python train.py --n_layer=12 --d_model=192 --n_head=6 --n_kv_head=6 --head_dim=32 --d_mlp=384 --vocab_size=512 --activation="swiglu" --norm="rmsnorm" --norm_place="pre" --norm_eps=1e-05 --positions="rope" --rope_base=10000.0 --rope_fraction=1.0 --qk_norm=false --attn_scale=0.177 --bias="none" --tie_embeddings=false --parallel_block=false --init="normal" --init_std_qkv=0.0452 --init_std_o=0.0 --init_std_up=0.0452 --init_std_down=0.0 --optimizer="laprop" --lr=0.00131 --lr_mult_o=1.27 --lr_mult_up=0.654 --beta1=0.9 --beta2=0.98 --lr_head=0.00473 --grad_clip=2.0 --warmup_steps=424 --schedule="wsd" --decay_fraction=1.0 --decay_shape="sqrt" --final_lr_fraction=0.0 --batch_tokens=[8192, 16384, 24576] --seq_len=512 --doc_mask=true --train_tokens=155600000 --steps=10530 --dataset="wikipedia_en"
MLP neurons of a small language model. Each row is named by its layer, matrix (gate and up: input weights; down: output weights) and neuron, and shows model dimensions 0-95. Each number is 500 + 50 x the weight over its row's rms, rounded and kept within 0 to 999. Numbers have three digits each. A neuron's up and down rows have the sign that makes its largest values positive.
After each neuron's rows, "fires before" lists the tokens most often just after its 100 highest values on Wikipedia text that the model never trained on.

L8.gate275:563493457423529524463464470430511565615499524400545397494449517523534460555519454509506440561480403462547403479502446477509572611574529576448510517459479487506519470462471533568453456572571453483517437461454520446632476492420473443493503522344503506455581564564544358473456621456477445469
L8.up275:402564492517478468444522400531415535502536437434551491463522560507462479499477526556422556526535483507483496451504531470493477546492481545526436539562510521562398501603389537586619464506571552536489483506585514460529513511489491539509467532401515578517483510436494415553593413529430519426
L8.down275:433464463557541560528515493559480545520418535511536527542529451474505461525484575441541415473408431521642510412578450470416446485489491498455492544527460478492492519522491468458328474444509396520531548543419569485501426550523504473449399497534482556455524655467486570490531490567619485546
fires before: "ul", "el", "A", "ol", "and", "i"

L8.gate204:458526511551490516525553595544550498453506336464439485519529419584534479484472458476434441488524458515473446549473465530563525502501547513555530536465464488480509525541450438489474551492584450596465442427510459524487440499450540412383478496480453388482499420530551485559605518525444528558
L8.up204:509379501426534501528461493423487545418501471619489466481539475482468535485462456500585550421467495544443510447511430407621501517521518508551438570506516544460434427497448423493552594592455475529508538440482580520486438425467528496452480538522497443485425532459589574531536572527570318483
L8.down204:456578445595511521493416459566517467479430500471548396431505574413560585517449527502476493594498519457528408561514445550510495466477407504480497393443547439432465527443482450501439442588488470549430493501414487472445464439485519498540461455478534414493477545463491383485526588468555539493
fires before: "ou", "ound", "and", "ad", "ant", "id"

L5.gate316:477501511497480427484502443551456442557440495483490539367541523541510434436485425470503542528567464479468520468495563531451481484486471529442539513557505492369487568482539457475538555539539463522543494517624465455463531515559487474564493499382506425515556504541386530462543555504405504548
L5.up316:413442633520486436406502517491481500473459451508519464532483432498540483407516441495451450451445498525431529521556544447442581404524515536502430513507460625424526478457451501475520449487604475509504498443459507602495394546449559506576439554476545526464496431490467431467435458519431468585
L5.down316:455454505460514549511525402548515517414466523531562478448566378526490459535433458425457588504463445574458509532425455523473520474488491491622489573515546532600472406480566548511471529528396519517452545559444512507497455516507515520546499448558454443561538493524561526462513505506604488440
fires before: "n", "a", "t", "h", "s", "c"

L2.gate172:459488511511480538508569498491495487541423562495501449486498480405472516430535520442570548425512449527551470439455507492546559485526508551581538457496506418480488541426576441428538542521464552526589473483568450455609481423611497501463547575557542527479501409502590391498504498469497592601
L2.up172:489596577478422523443540437551554550516492538471512510494564576486511489481527508406580507503540481500524490449481513523512537509551510469542533594500553467531438568468620523460502472449509545555524528473616464450521475501517530436550544589489471559485549440484561455458485511508475539588
L2.down172:545428462499407554480484558469491459550400525509531585500428512567478522494539480475416509406466422465437502420518397475512580505518553424428576440463418454510485518480367469510534457452440596471482532481546444515515525482576499534484511550523512546515484525456458482467409509468558589518
fires before: "r", "art", "at", "ud", "ate", "ation"

L8.gate73:512462451638509510530475520540441554549445595534484536547523546494381587538498541384500485519575390448410417491483465581526535532588540583535434480534532423612545451525410449466490522519482533525443439473559493548510527496506420585475524550461520456514469488451429415604418535517519604487
L8.up73:467511467456556442449542486426527565513530498487494549523437469529407537526446456491455508489525498495482568525543483490506481563478460433532502507437525475518514449521591495562515484531463497464512481473479489456486519487504560509482444582403503512528451460593603467479480511499494592545
L8.down73:545582393431423386503477522475571512520492579485438473550431417591474423495415523477536437620536426504482441521618481482512487515541554641512454476490405540535619402368437532494497483482498523488449538503456512460564491445520547482542490584543421465569506523442522474487546431451513576534
fires before: "t", "e", "ar", "it", "."

L6.gate340:524566420520477518457473474534481473483584440426500459530544422507547432553411484541397514550555565548496542551535515485469501525557434584514413497444527511568483568434506508474514497482524491549487481504518531582563553546470398446458543543576561510519578531513474516564413480559541555547
L6.up340:452473563421586526502566592484467503478453519427573419482529559500486433460474504428506569431537391522464440508461455499447542544482484528427483522486433467495490497391534520520417551560368479563468567488500496453513505502469522509475486574528461507508606575519504458551518470563484427481
L6.down340:509494439550444482494441503548417546425454452523448484490510591579446469646569546504509501577551455455472441565424421461575500558485483568499515478497507512498486510512568457539489396547496438471501536481534466467438512523532566511510521398526514483464546629435591449523538577470553448507
fires before: "ear", "oun", "ou", " c"

L2.gate337:518505479397507452505441432566591508510465553536439424523529581513465526449489484478505509517516502562374489470453484566460518472521583495580511577467539477499532536525418468428538512534531532529438475393462449453400486514555501491565563470590398505541504544443501491460626548507523489488
L2.up337:493385517410475460475559498568589477508516594441478468459522514474456452501521448464497524513473569547383406513526521524481464496536531512447439471467539427509510539490446468434502453543524521442425459365460454501466496523528528473530516491513521509514554484501464539501570486627587440557
L2.down337:475498468437405509525522573565497554496481520444464579484417559460463445474536451510541489489580553513421540538498559522507552508496462411515575468468442435492451493499481433439498520524525616429441439503461457577501497500529503497538574531634503430431523473368445425521537509474571480469
fires before: "he", "e", "or", "ou", "in", "on"

L2.gate135:514505504492508537458517440525475485605579520312550454479486497437484594483489494525531484483465463630468499547471495405554525501568531487482476588476548418531498456449538431436525582441463475481593410483462393525449542433526556486454594495504544490588579533565576414519553532508585551560
L2.up135:519553529471476443500490453488545522575539566513530562468557443526436528473503533477514497468498575562541426534425533456529469624598445494519488562487475466481354465467538438449459557512605472469527462491547427554516482501389513467501482470446568466561490466500512417483530603495529499544
L2.down135:504495517462554512449450526439543487425398566533599679463433470449536443503498458478547424545447549494534500491531418512429489381507544540443489500510491484497546466619512507523483475527498628485501487515497450428413545513548507486472469438540562506448500485506466552515458442467527491493
fires before: "s", "f", "n", "st", "v", "t"

L8.gate348:490648465464546418495483570507524476570507495550495456454426472481495480416502529472570487476533506487507526564433516475485521598505465501499506550500493420552443433584507470569455484573497553491530505420530367559512475524538571464514413513489486500503459385409477535455581572588584517500
L8.up348:535464549437595485479555461620508560490495537547520474466550435567494419534492523480501522401519492485434424576531537524515439459490515524527429460516532536563478518500511503417436503454494439454439419426520437479543512558435503591468635605459439475515563642593462452427444455526498470517
L8.down348:494484583550508522444470530501507561500492518457575507422532378490514470452406491554457520500564481490461501548447501447480439583419535442581482573492480407447498483527546487514434492503490475451423458487478497512498551540452441583432486451459492563426451393542547447461451553516560515420
fires before: "mer", "s", "l", "z", "n", "r"

L5.gate257:530496437552409510497506409517531570484601539421467433486509461438573514437596540460508464529540518532511498536565553577485520435461510417537500579496481471453403490472482492459534509543516578507392430488558426544590595507495528455505548455546506382480453553544434480470483476574600576536
L5.up257:575493472541447554471518466546548504478486439469424462441527501554468452564496465515568600478442579501492545549511420437478472487496529495551475421467473517603491513443493597547544444453437487501606483537427563510500542596560445556525489514508449430663491511548489546495569404475536455456
L5.down257:607501558545524478510569477447394514470532457472594442526559499512459536500519537502412581556584452541438501531529443433524445394531440517511454411509523560475492538521542520609478469610483493464509605494586500511470480447337448523522462473515373505485522425500439489562527573531520481485
fires before: "t", "is", "l", "gh", "h", "er"

L6.gate219:529492546424479558543480474406510431506453460551484504573456482440599473504525418429519529524500534499443507440518509464456479602519484559549512510523471486504519493529479566558460482492519511541439473496460528586502510546520538475496360554534584530504462522496544562446488501449462569463
L6.up219:429517631488540517584545621434542416545508602595556517535538454462528502521560460418459519552568493585443507522520518530617454489457514452468454462518507552507561548439486493558563415485498462483385383573489508487483466545567542480542512468422496507470412471536450586493584459471501566430
L6.down219:491506466568536525415505472498572501484552604488472429523567447491602447506489461526442409514427577450463486449427504436583484488433524502494418522499438414462486462403522502410576515531521487547565379588537544608487491480531531547559596552593475475544475509501548473477545453449602397553
fires before: "ur", "s", "k", "ing", "th"

L6.gate93:617543444478479504428446538547532554507467464564528498493554471513427490488480420482537510521524556516465467551406531497510491476536505485503479521403565514587510411515469513567383545490501383500431403486527539479475527559440576503505526514485471488440555420573384493493599483603521500532
L6.up93:473471437529506426548486472557516469418406434473478559474449496607397610516493497509529521507521506458559471540481537499503447545400438421391400522379448547499487526558506450549505537515416522487514591533471475449551524571544561491468419443570417482427516491444502619503421450426444521554
L6.down93:470541501489544525567493401543603516441495444505573539498485522541516487522503407558523570553521561440462437520564540521540555549571446461449479472480521586448573562554486444574551556520582559464436515505424434402479463502538399476490440464542419457463487537483471469521514402503472487535
fires before: "ow", "o", "ag", "u", "or"

L5.gate128:514640537545549576514511431493470448490521579468427509422506560465490526453610500521462512512472458518525464428481480542514550546468458509533409396461514486507468583492488490517516546380491607476492519574512527549482673456481457451424504563517469451577478583500480479496462468474558513488
L5.up128:436528441476444560518513502536472454531557512595556454536541431479475488507610521534460454483532543517471561391454580544474474487474454512478489517471435453518455563561544536546450451477485474557433498578371536559413578562445487522469437467542469519517518520551416445530519580419573443515
L5.down128:515413476484537490562526442441540446467480493451374504494508431524543474478569536532491504523501458495547521448483511534400457430406533558561513523466508482549493552501496392538549576467482576562482453463463428523570488397495474453461594457463516505565524535612545498462543533473478426603
fires before: "ic", "ut", "ish", "t", "u"

L4.gate205:493536467506424446545509496540506484529506569400495491506489573514474438510451512476448572499509481524534505528534466541418460570429470424447364532480528493483487551491478481384497581469531484460429463548449494456464562476526508531489480511554456498511534646408519602492570389456500452503
L4.up205:511537412521459506519474491430507515489557521447519431476529597501489524570478622433515559471560535553586443440530453561444481538479556533490448437472493454522514534551379423563599595439537480630431444487450515471495494533550506476457487509562497505536514568468461506550400625478441549498
L4.down205:477453536445483597527429500557532524483519543577447595605510518561547557532530560576511466463457573505459555523536462494447447532534475530448503521548531373516503513540447488518596581535398451503533456501506474456438545495580482528439409488556455590439481511548420480472571535510529496513
fires before: "ed", "ing", "is", "um", "id"

L5.gate331:442549492482549532540416489547530512371537533469450480458532502501462438606460396425420485482534444540530504500515479469532497462580526535625533509463588568483424461496505544545482574504472464480517443489557509552455481520580543488492481482527539479502538441493508482477626463522580561568
L5.up331:517539530466458510602479511494452478471514483586575527515516506516475483475533437476539495470474536437552526573492553502463557559464496475574533436548566498578399503527545538380537509518487533476586535523492469494582534509513425453498446445535454468515472372459535471396599513560470531479
L5.down331:534493572470439486435518570539515463483529519554505521428461470493496490452482475478483506463479570474595417453481450535431491566369547537511593526510578460476479554626525472494462487449393571596583472543526550474477588520547535476546381479472482615447408516470586527515556461467499391570
fires before: "m", "r", "le", "l"

L4.gate99:519560554541555576503503495494592535407518516549455471528527441452530542506494507427615450466489453517526476494496505397455509585467492610534553498436435469461468493423542435473452583530464455564563485463480440467482537537444443492439456526493478484470500537501587533560524549446469543534
L4.up99:540533600475564508572463495484492498476480544586502526578522481448501511456533500402471500577552475553542524524568481427501491599615607559532496535472424492524409552497502446454534440519371526527468536478477483473466480504522549524441445603503391473480526459440516484636570428522471526498
L4.down99:470464436463518518471478496653527435483486537489559559439533542517445470517474503527529576559493480528474576458500436479587480504508484501494433462373530462560587562547537474498542534445415561485490472518516507484440468564465499456457500523501410541407487507517515483532533426532444434530
fires before: "ly", "st", "n", "m", "ab"

L2.gate45:492503539563525533502423498529435527531544446440440506481555506510570505535470470483435512461570424552487468533500486380423550427389523505586521510547488459508543432512463558434544549504398435531545486421584465581433564504508553510464502525528549544567504491531618497516511478549533468557
L2.up45:464450484494482533555471406463530413514532452472510509561522482438524496536536550487496392499518522495476533522460504506509518565447486514468502477594516465574465473518449557489580556488368547406433488487490521512471510450486515517481555486401552528482558608488518385425478548400554438527
L2.down45:527557473530550526505484410480464454524503448475495467488496443539494566434392483386503495673539400554517476525581471495509542552405537519525448547472484494574534518503469546524431477455424480464558498548535514442467536527562490521504480452452507473478544615407529428541484505518471524534
fires before: "c", "m", "g", "le", "t", "v"

L8.gate128:550581551411494514445547444464507510399567573389467478520539489459491533496445465457520438510457579531538426547534556491494461454463537458551572471448571474540403556549522463485459562417531485443462400452540550524566602444564489451463516518541517512557490459452553574479515519553569466511
L8.up128:502507507514484511438580497534462575492499527449518470536531495506529433504467451550483394535396464517481511464550439562508592470579473491595567499500462445509494543494584499486481527558489565562469527462470570582489480446415417513563543634487489484476471422505583449468531588559597494479
L8.down128:578400552489501522502451525459500510529503490512394552539519526518546468478468466454522570484597469489488546553481541493524572497516453432480511550517621499462428428500567496493487471532553498492524560482490458458486492548525528569553429493528504556446607392502591524551364434447419466535
fires before: "ly", "n", " the", "th", "f", "-"

L8.gate189:446577496439437585528526414533521598524503496474450550537577444439429445528530493501516523515483557527495399443479548478497552578605497435527482425558515516536465533399447444562541573486509474415486455538469449613476570481457473518424494582526560505562431477620443523496428522545448561542
L8.up189:474506524508440399416470509492493469446423480437446494511525592501520505485464510452464506504530444464489385466513477446453511487520406457473520466518466459465437484479455448518617573496493458455460458477550563470406490444507490463463583515579519437582518498465594445522510548465451386470
L8.down189:542526487513422445511482473463486485622522525477585509444527518399500509511503492547493536425400508484567542514517481460497476468539472534434495458498470574630480525494430537473578445515586460532494449526509511407478478495483527503427513443376518453467437382410582583509542438449405455488
fires before: "y", "ic", ",", "ol", "d", "ian"

L8.gate268:540501360494485528496569456521544470552429472432436465484470461461529434495453441440527538494527512465478528477483498552380539612567529506502457474453472511489537445535506475411381477478517409497466544451525539465511489447550510497460482649475559485625461572493542513522425538533485552531
L8.up268:435446427475502445468556502524582432515515468502455472407531452463491449517537500408495532469448506547385391547544408621543510586568501472405434515515543487467545479512553518464511489552534530583536443494541384453496484491445496444491529502449621525501481496376582503504442466452550525517
L8.down268:492393541439546531501484616581550553566567537539576518509430440458525521448487476509490521568544475425536456550556515469321574512524427460490485450508488438498518417457621539534565524458475497505499424553577474544493502462524480489494453478585578515520464427408539561458494553525569495522
fires before: "es", "in", "ac", "iv"

L6.gate139:587479513499465485569487457436483493522457407542469442541484469488511472481527550462677451426517478487439470525523519514504434545439532584662504551499527573547551486469481505529423480503452492516477457468465471513581435493677536523481397525544511532530511495477607463454458426603509543512
L6.up139:555545416498489411504551469477481558474490515493433502504407580528458483430579439467518357463462531454557572477545442460541471510447504561534459424466543584489495534492491525503501462432544577452543442502539459582495447549529511488512503427466434629528471449538503502459405436522539558491
L6.down139:583478498494510476483450486485557450510487529441444526423470474558469582519479536491377524628465515463409518499522491482485528521471435465661453424567480446548522476544422512487521500500521494472557497494472393613521487487474422578496443531489458492511502409510406428479531502465456490504
fires before: "p", "ot", "at", "er", "r"

L5.gate297:502472468484481545568493444475495449502544464518487528537458484562463515502549450474595571450545416509513483537537529521437366517574619499483554422443483557476472500584495434438382535501466424549491439530446480531480400495449404495602480532498479427609433525545504585571580512457481451535
L5.up297:410465502498525561442439535508443547502476463480426554479505512490409542547582471508481635466458497449357428480492386515559494521461522384485496437515484553458476635556474521464482482554476522516492435498611509527512546565413550479546588537476501454432502504559411479489543484508479540498
L5.down297:448528550578525506431587481440492501546489475515514534555496437521592541466474490532504536520470518517474489457416542519429473568398523470430474534572486440472431460580479579500524606457398446471519586527485586422459409540516419483457556495542455497548530497534484555515526493445512483574
fires before: "ud", "ing", "e", "ig", "ed"

L8.gate210:531539475441428517532479550458445455489488517479541460502447484454569530527518547493476500471455440485518530518427448532472464452491435560492478398458413509552485453555534482489457568486423520524442500476468428461486488479499482544473552465537436389467502536552554570552457559535505527555
L8.up210:567479373499462566449537526496478487520550516522443498483451498484467471537467485527464459437462515468521468507431543570529477502450552533509454508448483516475507468481534458450486438510441450488475508372494415441500448422536552472516488558479455540460457467510488526564624431473491450569
L8.down210:576434541532428553571535563391544447423469496443546441538511586445563558521560372472536456501454581493565557532594450499524490530499484540496452476514395484505425496409529508453512538648521513562570461395518551505491479563456527485443458468564490471431528528414456491499614547507581402504
fires before: "c", "ad", "ound", "ce", "qu", "ess"

L8.gate127:615536473483439404567556400523563534502545550526468460581461531575473500510503442512553520444537543520488517524553589561542453555504534570516526527494488595546510563531558515485526481485499477547469506404475387622457506581380535476455468455522504562535521454475494476429488538494444439442
L8.up127:507500419509482429474515431489530454517472494461458422470496494631476557489510515503443517457617480486465499499540481478528546404428483600537447587490573501476490540516446475461593406512536472577531418641461502570441534547502481441581456464462501565516499506514485375481441479471469546503
L8.down127:433596539473559527538535535445546568480570485579490504516451424454471467448519550431530486542450475495509545564494465522509478579484548557514513370549514501519498598546552445567376431473535447477514615403526497470580616531516444523516465465530429552527469422502451417447511594467535516513
fires before: "er", "el", "ul"

L4.gate238:447574544514488561485425499534478509486518460522445464439496476522590518530472550518434413494576454497561480511467392497459535482526473473592468586572471456541478393506505515564561495554457459542460505465550451454517501600553519528494406564560475433553545441532550486519599441537554468469
L4.up238:480504621520487483513530556496511526384476495549551571538470506588540522569557502571590488555567529505486521481499462521477455606578542475502440492524415592447573486483549464496466499518398443576451531462437532518533479520472548501458478555488472428489423528491427553523491531623571607509
L4.down238:466486556523545400548394441501498436506410468481596478550489497523489552521528489501474498563456606586554508508550540497499460453549470594485472479507500392502472622569536520420498532522577521566502466534474542445483554420421426478560491530486456508593439493489476476473539548364502444469
fires before: "e", "it", "en", "ith", "all", "ing"

L2.gate69:404552447418488456489467551433479457549452473540499464502477498484472406438439587480561482436534440532437386527557491455468531566563471496463490537428470576464450565519535427614512548564496488558548598467525491486488485485505608579501471439507455584458513516449505539613542534528407525478
L2.up69:521547548441510512505520544422569512492540410568464449545556478504447449548386500449603586472442433550497418496462524434431476561565571519523424505508551574432484565423507476560431604566554450577545530491428560427472540441488514569486418414480510509542493493404541576490472522402477537427
L2.down69:497523494454519505467536462408559503545452509477599476460586373569551427507495438451437511507585484397558386503545492530509447431588533459461554529444453509514470572461525535603535487567476515564472541527474522502437477562491488481501550470543449538373387546437530448553429502527456463463
fires before: "u", "n", "es", "ag"

L4.gate320:534446579434516503523448428445483511477529436582513514567475487495516468446509504479680583470442478413497453539411392433511506498491545552470431501506518476575495498552435542521505486460511513568421499478514471469514599576499499502553410497482625616549437498516536564486493491491513525471
L4.up320:572554484523454443429465544412543480421546448486467486493505479538525500488549508453530408495519444499485499524446573583493455491464492529545549449495507473603450551541475553543419402447574483548531473444531448521541492466563473618539530412560385651592539538471478475505408504398537459485
L4.down320:515501535544561489497456501552437427580487470485551536435403507454529551557543404483524537479495414467445578563523431544496382463523450469490517467467543470481510561471551475463561513472456475564459524423500532486373467504405478570494533547557517429522439486512515481383540480440609503477
fires before: "ember", "an", "le", "ine", "ir"

L2.gate340:500482544528521476422512573440497502526547582451508462476453551566546501532503532432453456538533579538536616493509490522474514474495510480544482499486450498471442430525469445474476471573507466436512523518552471656383385484535472564450422490528567431454504468509591466494501549520497518531
L2.up340:531528553543480505488509509526506449604501417483456445434445548551463460597510556464498562521450529549431580461467464415469474549571519527511408492499498431550460468478469436528494446547461541515583428500474540566552525544530483577544492504519529491558485541415545458477319441535474493433
L2.down340:557531520510462529470514508492512457484513530474547512531439434501454495570461501506487522525539622515514526460535495427495463552499489433478527554516545464529542545504433490562453467524484531406622526443510469462546545540513539445503497451546489515419466436362478554402551487519532520495
fires before: "t", "d", "s", "st", "f"

L6.gate245:457526485511444515484442608395587464446496477459465457462431488454610535484608460519517506497464442589525475462527463557481562472523472606510564405549534497488477496517417487386501564459539485475446526416577522561535570516455423420484552588478464530544479481447501575474517533524514413480
L6.up245:486494452514513587513471485455503494501469512538539504450395569552412557523533478613473599542589469483547386519507525457556512531500396529523525552458518462529437486480405458391498558491495544536469526548458385461510462417540534478551421388484490419529448598422511477517498581450479450551
L6.down245:491455405474549433518573445473466524489485557607527531487578499524544464487439434471533471463582496444315532478500447501416466459539456492519541529436515444504513420461478486519404447456475547549499492495468612559479517440541487475504568528456451480521575451582434435516504500468566534511
fires before: "l", "s", "ra", ":"

L6.gate181:554513483470498498543447537483508522480472522541424481464467497624449573575496543509559529502474410576519505420516468597515492508514477472536490553486506570544425577533481495520482525475483537552426435422424552497477519480467633426542471533464553504435520517471595617637573445563470582664
L6.up181:608435517557494590455543486473523522490575536581528508508467498516522433520487522549530473503432528620527432534458483527582459484440509495495539469601567471553576451529453521460558522491480457413606418602589418465453466533453517524425469398457542532496551479537544548460605463567588559508
L6.down181:537502494434493548572488602445500501405546441477476517418404454500480453504552414475534469509525437494608497484498571458470524472524541504444438508524503469513561528490474495530492511546518464475564508460482629541567522466479487466462502435477528612458501596565493449502493535444419462526
fires before: "ow", "o", " to", " n", "ov", " as"

L8.gate286:567592551479421452561342471422569526483458555576560573428513508548475492456522562488506478529482486527520443436463585525450504534523531484491517468485425552462538579525432483471510574422542491524434409576495572498540486489528582535465519514564534468529516524591502556488485603509478555611
L8.up286:514521485465474472494504538393502533513555524559490519529446373518560486436407494543557541424494504511554513496406525496445480540437454506515384519555501506579476451522492465509539555565475515490459455461539498494502530480470491506517472495420478546462502501447522556489528514589515680520
L8.down286:499537561471475529516548495490540461517544540511604496511533428502574509509482508519454532498498461464504544487378479468535556599534487552466488480585557533617435502532543432467505508490479498486585499436476439470435597505513501551513558550404494464517412473630528575464490574584488428421
fires before: "er", "ity", "ic", "al", "t", "h"

L8.gate59:510536516542547450516501475441474457587476495631493437457536406414562482527456558527475434485505491487527557488410488439497463566625510511534457468533510505459438458473511461450525446504539432481400461513402488516477638442496486541454463568519607483523517484626489518495472495458508530503
L8.up59:444451443536517543512533526467513453569476548469454430481468468538518581497527432494477536493590531484499544531519450547519517510467453478535410464498493469527612442447519469578439447463388458448563534526582537444490508580568506543497482470477451512495513519597513515405466569511416458503
L8.down59:471442534458504517480582450457559542495466439542553468476553412476545482574491461456547517546452593499448545570519526493578444408523491609523567504533494427467566556452501423499487570495594477424518515573496500623537421521494502451492585533575515462496568504477500529460509523518513471555
fires before: "ions", "s", "t", "it", "ic", "ing"

L8.gate346:544515556476503559463579465476483506487508568493580547562519533514499402568450508459532497459360465434460548433553518550464589488549448464497545532463487520419546492484547494508486482497437481431447548551588469478454549512563537510559416501484552547446599518475522472513450420437548418413
L8.up346:546612447434498502529530421490531473444442434511494447507502542484553519494477468396514486520461457474467396509545587562444545546595528503441509442391579594437464413495522422533447620532430522531466555503508556567506550458453536492476497589477597545504457532522611550577498521552520515493
L8.down346:433424394474545487494548524505440478614455510529490505560470425552482420466401506566453544502558465444496506509473521488496446448467562526430518616471581414485503456420437566463506460494487479462485565562525500464524531517501476531568490486539495549461503552486514440479461453494568529547
fires before: "es", "ess", "s", "im", "ed", "in"

L8.gate285:511509518497495586544454508433450432546524536505444508497520464541481512540407480449493465418464434457534548445459475372487490476481498587489396523569555477499384424551585430466569512558454561486545472519529485501468516490438522532485450524456506411636449408560448499505489510475474529535
L8.up285:468428613526424441407510469530431465487448499508505432567450528506560425443526555552450576507512416567512485631467362543536479529578446583494480475525541558493498571408475562527411515514482529501410507543484509517501510387415438461418518569424481509489548489520493442466447484389511452523
L8.down285:446547506520512519529491566408548517480485578405494502444519446504488506523532410562492564426524473495446493483485481562430480557474445513485481488540523477539522392475564562472466417469527576573522367423508416505468587409469532526573474542476536452507482560506499503485571564477529530561
fires before: "gh", "t", "v", "s"

L5.gate322:472558500491366521509528526512492511523482538506481493583533544491433460506549595461539458466468537545360506489546477518493504444472538490602491506514492489447512493475548535614387563399506488421484440516483583554517478560415520483518515499446535499518517426496514459544432467554510425411
L5.up322:435424503469490556521441409464495509538569567501543546488524572499505482593566565484563556425386473475454510389510512510558561510481517436474495563497489480503427519496540528492541598418442516448473390502607498472530424545556499455422486483521470465483533463469506416454551527590588507429
L5.down322:479498521563488482491489500466518528490449460559524457580528414510513395438491526499549521497597542469486465416529460387454546442449491566517523432548485454404453452577517505492470507540506462476509533531520475387484564582436498463429395443376553451570458557524506522533491536547438503560
fires before: "le", "ish", "s", "ic", "ed", " v"

L6.gate29:520537513499480525518437458407610474453587474562571440565494610473551482471508585470515471565434483521545522532560478501469560545464476564481454462525477490514539461529523605417519543521486550435556437511496448473459485475449626455536460603475524614496388495500426510538496447491477505468
L6.up29:565485533519518444473463532456575591585545511443515546471493485574458488443509457497484476477494515590486472525432477553596520584522513520524450455551485534466535576524504569515473507464484537601490438514421449474463426469465634432496464471501512487496401459507506493474485514501512568510
L6.down29:539542558542474575494555537525534552524491496513448525518519475446543519471485489500535457496579517521336501533506555457516473499574448485425421457489489576481457570546423509482460482531460547476423567611524480474469558469555530478476532528497479492503444578518424492572392480442494404458
fires before: "y", "ies", "es", "al", "ic", " the"

L4.gate300:504420493426520543536476475451454416501494487508518495478455533497461580519530552519534570433516557582569457529474547518555531546558534471528469517484421532592490578552517474479562527438553468605441449529511457513433462526479534526428600422459416482542466507470486551514516484457470599617
L4.up300:512465513464476550454481451466418532455477494552508421550473445534474519555420608496511415517506514488567479475522492570433489482563548526588477391388478527520455513527391510561510527397572546507498562479500458574550488460535529407444630458516530581679481460499432474568480551524459489503
L4.down300:498462504462368513451529416434478511551494480403511511541534330516503550433617458479520540527435500545513469556493530523497544487515443377454496478481466431589490534532493571447421527396516448532467475446486525388550600461438531483495563477579486476546480533513551467498486498440409492587
fires before: "o", "al", " to", "ian", "ic", "ia"

L4.gate34:485491493525534540593576471548500447489495464513526438472575591445482547558482475444448522554471457459569428436488524457503496497553427600450477510512489483470377518408431436480517539515480512502549450522576536501516529502470519507439496505483537460440383503508445594429543521526504466529
L4.up34:452461484505574556576535525504447554474459494537525490464533577452569458482461492496470568426550487552581459448515454444562508442512407534451529516517499525469490497368412458466565526549418491535566499504607489442518485566527488530456504407502459468429409554481425524474516499516401444473
L4.down34:507487479461515516385578503503428529510531522493459614468526468499504447477489526606578467426465507445404471485518542427462470547443467494495509485521462419470486457516497546525549491500408553504558517572526474520550531554548472500498402526579435479484558584553440471604533465513574564634
fires before: "ity", "th", " ", "2", "t"

L2.gate68:597546457504567543471595537531527412478440522494504472576516561525450509548398538519477516501506557523514450534540511535486452525557494432386511459556467520511413570513507447512518527470522421497438633586518512496473458480488545475488451479369519427582484490494351474498448522461541522504
L2.up68:512417549533591519477461456494435456447484414432457559478444487507477484588423564528455495530444446479497588586450511530445491564524458519435555462591459462445427520539546455525468432456489455472500527523489488451512519425483472476477582503475496527502557428522507370537520505552548542557
L2.down68:540469547536517527475506567634546578506474551452525549484512528547483359527478441513459521524434548537496472571510490585470468514401549443466502540446476297501482589542504510475545472437514534554475470429533486548497504489584488507503582487498463468509521466460452524677469486414528561436
fires before: "\n", "{", "r", "ary", "re"

L2.gate152:521455503466510542562560626626513452554463467559522475489597508485491522560409518524536433510528463546585482513527473469482562520484552585517545476519505482507515440430488484511503535509612423537514504478479573468486516569452428490554447456470472603494529556494454609435476530515565403505
L2.up152:541505472539427536344457528465492486521534565470517499580507521491587523489494412489553447549541531539477476452470489468613477490474537505438493556504543543491498437469517515396501435495480448525521479578475552538419525437415518532435566463478487550454546500535368527503502506516467486533
L2.down152:523511507442460644448536457460461480474493519523476528576453580595497488398518484565474544557489474507549604472534418487513570506458532485448539517498410574493541471480463439473467434511519532486539493468530497512538400559446553510417477468469428492464470505441425377478547517464596448584
fires before: "th", "t", "re", "er", "ep", "s"